config.toml
n_layer = 12
n_head = 6
n_kv_head = 6
d_mlp = 448
vocab_size = 2048
activation = "swiglu"
rope_fraction = 1.0
tie_embeddings = false
lr_head = 0.00541
decay_fraction = 0.769
decay_shape = "linear"
final_lr_fraction = 0.05
doc_mask = true
MLP neurons of a small language model. Each row is named by its layer, matrix (gate and up: input weights; down: output weights) and neuron, and shows model dimensions 32-95. Each number is 200 + 40 x the weight over its row's rms, rounded and kept within 0 to 999. A neuron's up and down rows have the sign that makes its largest values positive.
Before each neuron's rows, "fires after" lists the tokens most often just before its 100 highest values on Wikipedia text that the model never trained on; "fires on" lists the tokens most often at its 100 highest values on Wikipedia text that the model never trained on.

fires after: " ", " st", " l", "2", " sh"
fires on: "ill", "if", "ive", "ver"
L3.gate294,191,178,143,199,196,202,237,168,189,180,264,184,213,163,248,205,204,174,195,182,248,191,135,186,178,202,215,202,245,190,243,204,218,166,165,113,206,216,247,255,245,249,238,142,190,241,186,162,111,158,199,123,230,192,159,232,209,244,257,159,190,146,217,191
L3.up294,223,238,221,167,181,191,157,186,135,202,203,102,149,223,252,177,215,139,213,235,144,238,133,216,200,201,163,182,186,115,195,134,169,296,216,235,270,167,140,269,227,199,172,221,211,163,234,149,206,204,259,220,139,210,137,159,215,201,222,188,162,210,153,203
L3.down294,184,212,198,203,104,185,271,168,271,112,156,179,186,234,232,204,120,175,194,213,267,180,173,216,223,217,250,217,213,250,238,233,257,198,254,252,171,234,219,157,169,193,176,183,298,186,186,249,204,188,160,219,203,192,195,199,205,222,247,121,238,237,238,182

fires after: " D", " P", " O", " p", "hy", " ph"
fires on: "'", "il", "is", " dis", "isc", "ot"
L8.gate239,172,176,145,162,264,300,235,250,182,204,236,253,202,220,219,233,219,215,204,239,178,179,177,166,143,216,140,132,193,207,168,209,180,226,305,241,69,110,222,236,161,170,177,176,158,227,229,177,205,333,212,167,216,264,240,175,175,198,171,229,200,231,242,142
L8.up239,207,215,203,112,157,198,257,187,125,119,190,226,291,224,232,186,148,114,165,212,235,241,276,79,182,237,149,171,226,267,189,194,179,196,298,176,180,177,198,147,212,161,232,240,203,214,202,207,244,230,189,199,181,203,265,165,123,202,147,188,211,213,225,210
L8.down239,173,251,198,187,235,181,144,207,188,155,126,219,230,107,147,201,241,177,154,156,218,186,214,131,261,181,216,137,223,248,139,212,233,202,210,172,203,195,204,200,174,216,228,258,225,239,99,185,252,221,179,248,149,209,198,246,201,140,141,271,162,149,141,267

fires after: " w", " l", " F", " f", "w", " L"
fires on: "ent", "ost", "ate", "ell", "ong", "ra"
L5.gate58,169,132,195,243,109,214,190,223,179,197,331,215,245,228,175,195,200,226,232,196,250,91,194,231,291,187,197,180,132,253,255,216,181,190,180,243,185,216,156,158,234,151,154,270,241,204,151,222,178,65,213,229,181,187,228,173,186,220,161,200,206,167,202,221
L5.up58,129,249,196,228,273,146,159,207,143,220,181,186,165,142,261,163,144,176,190,221,223,249,211,271,169,246,224,237,219,167,218,211,190,247,204,270,173,183,239,158,138,206,225,209,210,185,165,243,182,247,217,185,144,168,227,171,202,217,260,124,162,207,216,236
L5.down58,145,228,184,198,226,107,166,235,192,238,175,218,201,232,203,187,178,173,179,193,235,162,212,215,136,176,229,243,195,122,240,245,225,197,182,316,175,260,145,163,195,192,147,202,190,283,201,177,214,204,170,137,142,170,247,220,205,162,234,282,183,169,265,189

fires after: " to", " a", " ft", " was", " re", " not"
fires on: " f", " ", "b", "ing"
L9.gate385,242,217,216,244,139,154,170,211,207,144,185,210,144,194,105,199,235,219,210,168,261,191,218,232,141,180,170,211,179,96,161,171,151,199,240,135,162,191,221,244,212,207,240,176,155,199,228,138,230,207,212,151,249,197,220,226,219,196,163,198,206,252,228,155
L9.up385,220,187,118,221,212,204,204,173,223,230,228,230,241,215,219,271,149,215,172,189,220,186,265,189,186,231,227,179,133,242,155,193,211,156,135,311,151,220,198,264,201,219,201,165,128,235,179,152,255,291,189,183,190,257,229,248,235,218,111,176,249,226,203,202
L9.down385,160,171,194,220,241,196,193,158,234,174,148,176,212,174,207,206,193,147,175,205,233,181,226,216,191,158,167,193,194,214,143,198,151,212,173,174,164,201,173,195,207,216,188,220,205,223,181,150,280,201,214,204,166,203,205,208,219,190,182,255,192,155,354,219

fires after: " H", " h", "h", "ell", "al", " wh"
fires on: "and", "ite", "er", "ic", "sh", "al"
L5.gate40,191,210,199,144,175,149,238,200,204,169,203,229,250,178,191,171,212,194,222,172,209,250,205,266,241,230,175,206,195,141,210,184,142,199,220,177,184,173,215,183,169,149,246,261,133,186,185,288,183,198,187,194,181,179,236,158,156,196,206,189,133,151,193,198
L5.up40,232,201,201,179,179,237,254,212,129,222,227,169,294,164,147,123,192,145,171,187,219,133,170,167,211,203,163,163,228,143,209,228,152,247,156,225,211,196,182,199,192,165,177,223,212,196,254,244,171,192,258,208,118,232,191,170,216,207,215,215,189,214,206,240
L5.down40,180,203,206,209,173,222,219,220,227,237,219,182,176,237,97,223,192,209,288,158,208,205,166,119,210,161,204,139,205,265,221,196,179,211,223,214,144,156,185,144,194,202,192,287,262,246,181,228,235,201,211,190,199,209,180,197,282,219,194,255,168,220,217,199

fires after: " was", " is", " B", " th", " b", " f"
fires on: " a", "ir", "ough", "augh", "j"
L8.gate108,247,245,201,202,199,227,197,266,117,207,171,206,198,166,190,186,194,200,173,248,279,150,89,216,209,212,173,208,203,208,178,217,198,141,219,249,176,144,249,176,326,179,262,170,218,164,216,197,209,235,227,138,183,195,205,183,225,190,175,199,175,234,210,164
L8.up108,203,296,227,235,174,223,229,231,206,273,217,305,249,174,189,171,184,252,181,181,224,101,221,180,136,189,232,191,180,164,196,217,251,217,188,251,208,183,218,148,204,205,206,158,152,204,209,210,173,254,176,173,244,252,203,152,202,207,192,225,213,215,219,283
L8.down108,197,185,147,216,193,224,194,182,142,188,150,198,180,238,221,216,213,147,160,141,172,241,229,168,177,277,257,244,196,177,108,138,218,208,265,152,141,194,225,196,272,163,210,166,185,202,177,192,225,213,262,185,130,198,265,234,156,177,175,267,235,162,154,139

fires after: " m", "-", " M", " (", " h", " f"
fires on: "ull", "all", "l", "el", "le", "al"
L3.gate122,210,203,194,252,198,229,231,209,125,163,183,201,254,186,233,191,218,240,154,148,159,225,170,188,175,179,235,265,146,171,276,205,252,215,210,145,207,200,171,332,237,183,112,227,151,157,171,196,237,236,151,212,139,135,254,217,162,204,173,248,231,199,250,251
L3.up122,178,248,253,173,183,129,191,151,245,226,106,226,205,240,256,180,211,193,246,213,224,262,252,240,190,245,226,250,247,219,236,169,212,233,176,208,214,177,267,162,188,179,198,171,226,190,192,145,210,188,168,121,165,209,153,162,182,162,292,210,200,229,177,226
L3.down122,180,211,167,197,186,148,254,239,170,181,161,266,174,185,228,242,224,187,172,185,206,234,240,263,177,240,248,241,214,244,140,187,263,222,181,123,287,160,244,202,143,230,164,191,196,186,197,178,216,149,175,190,200,240,190,218,211,253,249,230,154,195,259,208

fires after: " ", "ately", ":"
fires on: " ", "20", "6", "9", "7"
L9.gate197,193,177,233,123,147,187,221,224,273,168,184,251,182,241,171,224,164,252,194,213,202,194,182,237,164,152,180,183,259,265,215,242,243,214,251,188,160,190,225,254,128,162,175,290,204,281,256,212,230,178,251,187,191,185,182,146,170,199,191,208,301,171,300,212
L9.up197,298,218,202,121,161,168,199,195,235,159,242,176,234,242,216,188,187,239,187,236,130,162,195,162,173,248,210,161,258,127,173,221,169,205,149,135,197,192,165,173,201,169,215,222,210,210,192,176,216,181,201,236,179,184,181,192,194,182,131,157,193,217,139,219
L9.down197,234,121,221,266,120,184,229,194,202,177,255,218,208,369,225,234,97,225,240,222,196,237,217,202,172,249,231,239,199,195,220,244,247,200,164,223,262,172,182,138,201,208,195,205,257,194,181,206,252,227,243,229,202,198,226,234,215,206,215,154,171,174,126,218

fires after: " w", " W", "w", "h", " wh", " K"
fires on: "at", "ro", "it", "ork", "w"
L8.gate363,165,169,228,227,188,233,219,139,163,210,211,222,234,163,227,227,216,237,173,170,172,141,168,218,148,106,235,193,176,154,175,256,234,266,226,214,182,188,220,155,254,153,185,176,272,185,274,220,159,200,163,190,275,186,286,169,200,239,223,186,202,206,203,127
L8.up363,171,215,201,298,187,214,207,183,181,287,181,238,164,198,172,216,196,246,159,222,224,82,204,223,249,206,231,127,207,185,198,196,241,272,268,204,211,221,210,179,170,229,181,198,221,208,198,214,127,156,208,211,205,213,255,204,168,176,202,201,171,146,227,180
L8.down363,164,183,159,164,185,243,194,163,162,223,186,205,190,170,202,212,237,195,260,174,188,198,219,216,190,178,230,287,193,219,236,202,153,227,249,204,186,243,230,213,148,204,183,127,159,247,224,182,230,232,208,190,200,190,182,154,231,224,215,169,238,129,168,212

fires after: " h", " c", " ind", " s", " d", " |"
fires on: "iv", " resp", " P", "en", "ap", "ec"
L3.gate230,231,170,130,245,204,252,181,177,165,179,181,167,188,139,176,210,160,192,173,115,203,164,236,188,239,188,196,147,207,218,245,194,140,183,216,226,208,226,193,150,228,251,228,207,134,145,191,229,230,165,136,190,155,208,170,206,215,330,219,190,196,205,221,186
L3.up230,270,197,229,210,263,215,146,130,238,224,193,213,155,239,218,291,250,189,228,172,236,173,188,130,183,178,187,186,179,101,172,189,214,208,185,268,210,131,223,168,231,157,189,249,178,167,210,199,163,197,202,172,171,195,235,160,109,221,219,179,177,256,225,203
L3.down230,157,235,214,199,179,292,185,239,166,164,192,147,197,143,226,190,121,238,181,154,260,146,229,245,205,238,158,170,142,201,238,201,109,169,216,204,212,260,235,222,252,199,230,237,126,160,182,196,179,152,166,227,201,217,139,178,177,240,231,262,216,218,138,227

fires after: " W", "W", " f", "-", "S", " h"
fires on: "ash", "ir", " Born", "l", "ous"
L3.gate388,160,193,234,173,197,163,207,132,156,193,260,104,201,207,215,204,188,229,168,181,187,175,186,227,139,178,188,169,115,176,208,206,265,197,172,176,244,176,135,247,220,246,97,242,215,146,246,244,80,203,143,221,190,241,294,162,179,255,255,157,240,225,217,182
L3.up388,244,163,210,211,211,164,214,236,178,183,155,172,182,196,203,156,165,189,217,240,207,147,185,175,265,228,184,197,161,199,244,195,127,189,235,190,210,200,167,160,222,129,144,259,248,189,240,172,256,124,142,243,167,162,201,173,196,176,246,214,197,193,230,146
L3.down388,222,217,211,189,218,219,198,290,258,133,178,270,183,160,185,201,236,199,192,241,209,201,152,194,176,204,210,124,168,201,253,269,214,217,114,181,180,133,237,202,221,193,286,205,180,204,224,224,216,213,220,165,219,200,235,257,195,212,193,222,192,243,247,277

fires after: " W", " w", " Wh"
fires on: "ent", "ro", "ash", "il", "it", "ile"
L3.gate69,200,176,247,158,208,155,190,177,235,180,238,192,216,200,154,258,165,213,235,209,198,246,185,151,192,70,157,162,264,202,169,130,207,144,262,259,167,166,133,158,222,216,170,197,208,178,198,222,220,269,218,141,199,220,230,223,180,214,191,187,193,205,269,211
L3.up69,144,168,198,264,187,233,230,260,120,206,175,194,196,166,171,234,200,170,143,283,198,96,166,181,209,151,139,132,205,225,238,166,249,272,202,183,209,228,128,208,156,238,171,206,223,158,275,233,190,193,211,226,186,162,230,145,264,185,237,183,193,170,167,201
L3.down69,157,154,139,194,181,216,273,269,167,213,166,239,234,193,223,241,236,152,215,222,146,161,236,169,235,134,87,200,202,240,207,224,200,187,217,202,187,181,141,191,196,222,119,154,194,216,275,221,149,275,176,166,236,197,178,271,166,166,206,152,151,135,145,189

fires after: " the", " P", " B", " of", " in"
fires on: " same", " that", " early", "it", "ad", " following"
L9.gate149,148,184,157,211,192,200,207,182,190,180,221,184,221,152,184,211,186,198,153,199,215,156,240,148,246,163,203,184,214,239,214,155,234,223,268,149,176,218,175,167,202,214,158,242,183,268,233,232,119,200,307,228,165,133,216,194,160,182,199,241,247,166,219,184
L9.up149,200,190,232,196,174,195,278,240,233,159,83,185,217,183,181,152,220,165,249,184,195,181,212,207,190,196,225,201,254,165,160,161,212,230,193,168,227,163,229,167,148,254,188,240,184,258,183,159,193,235,246,224,189,217,186,159,95,256,192,171,201,185,179,187
L9.down149,191,294,196,196,229,246,253,169,147,222,137,256,207,262,178,204,280,190,214,184,217,221,258,156,144,291,266,222,190,169,169,163,200,285,200,196,233,108,148,219,234,262,222,262,233,213,195,213,223,207,177,181,227,247,212,126,125,249,162,303,162,212,226,150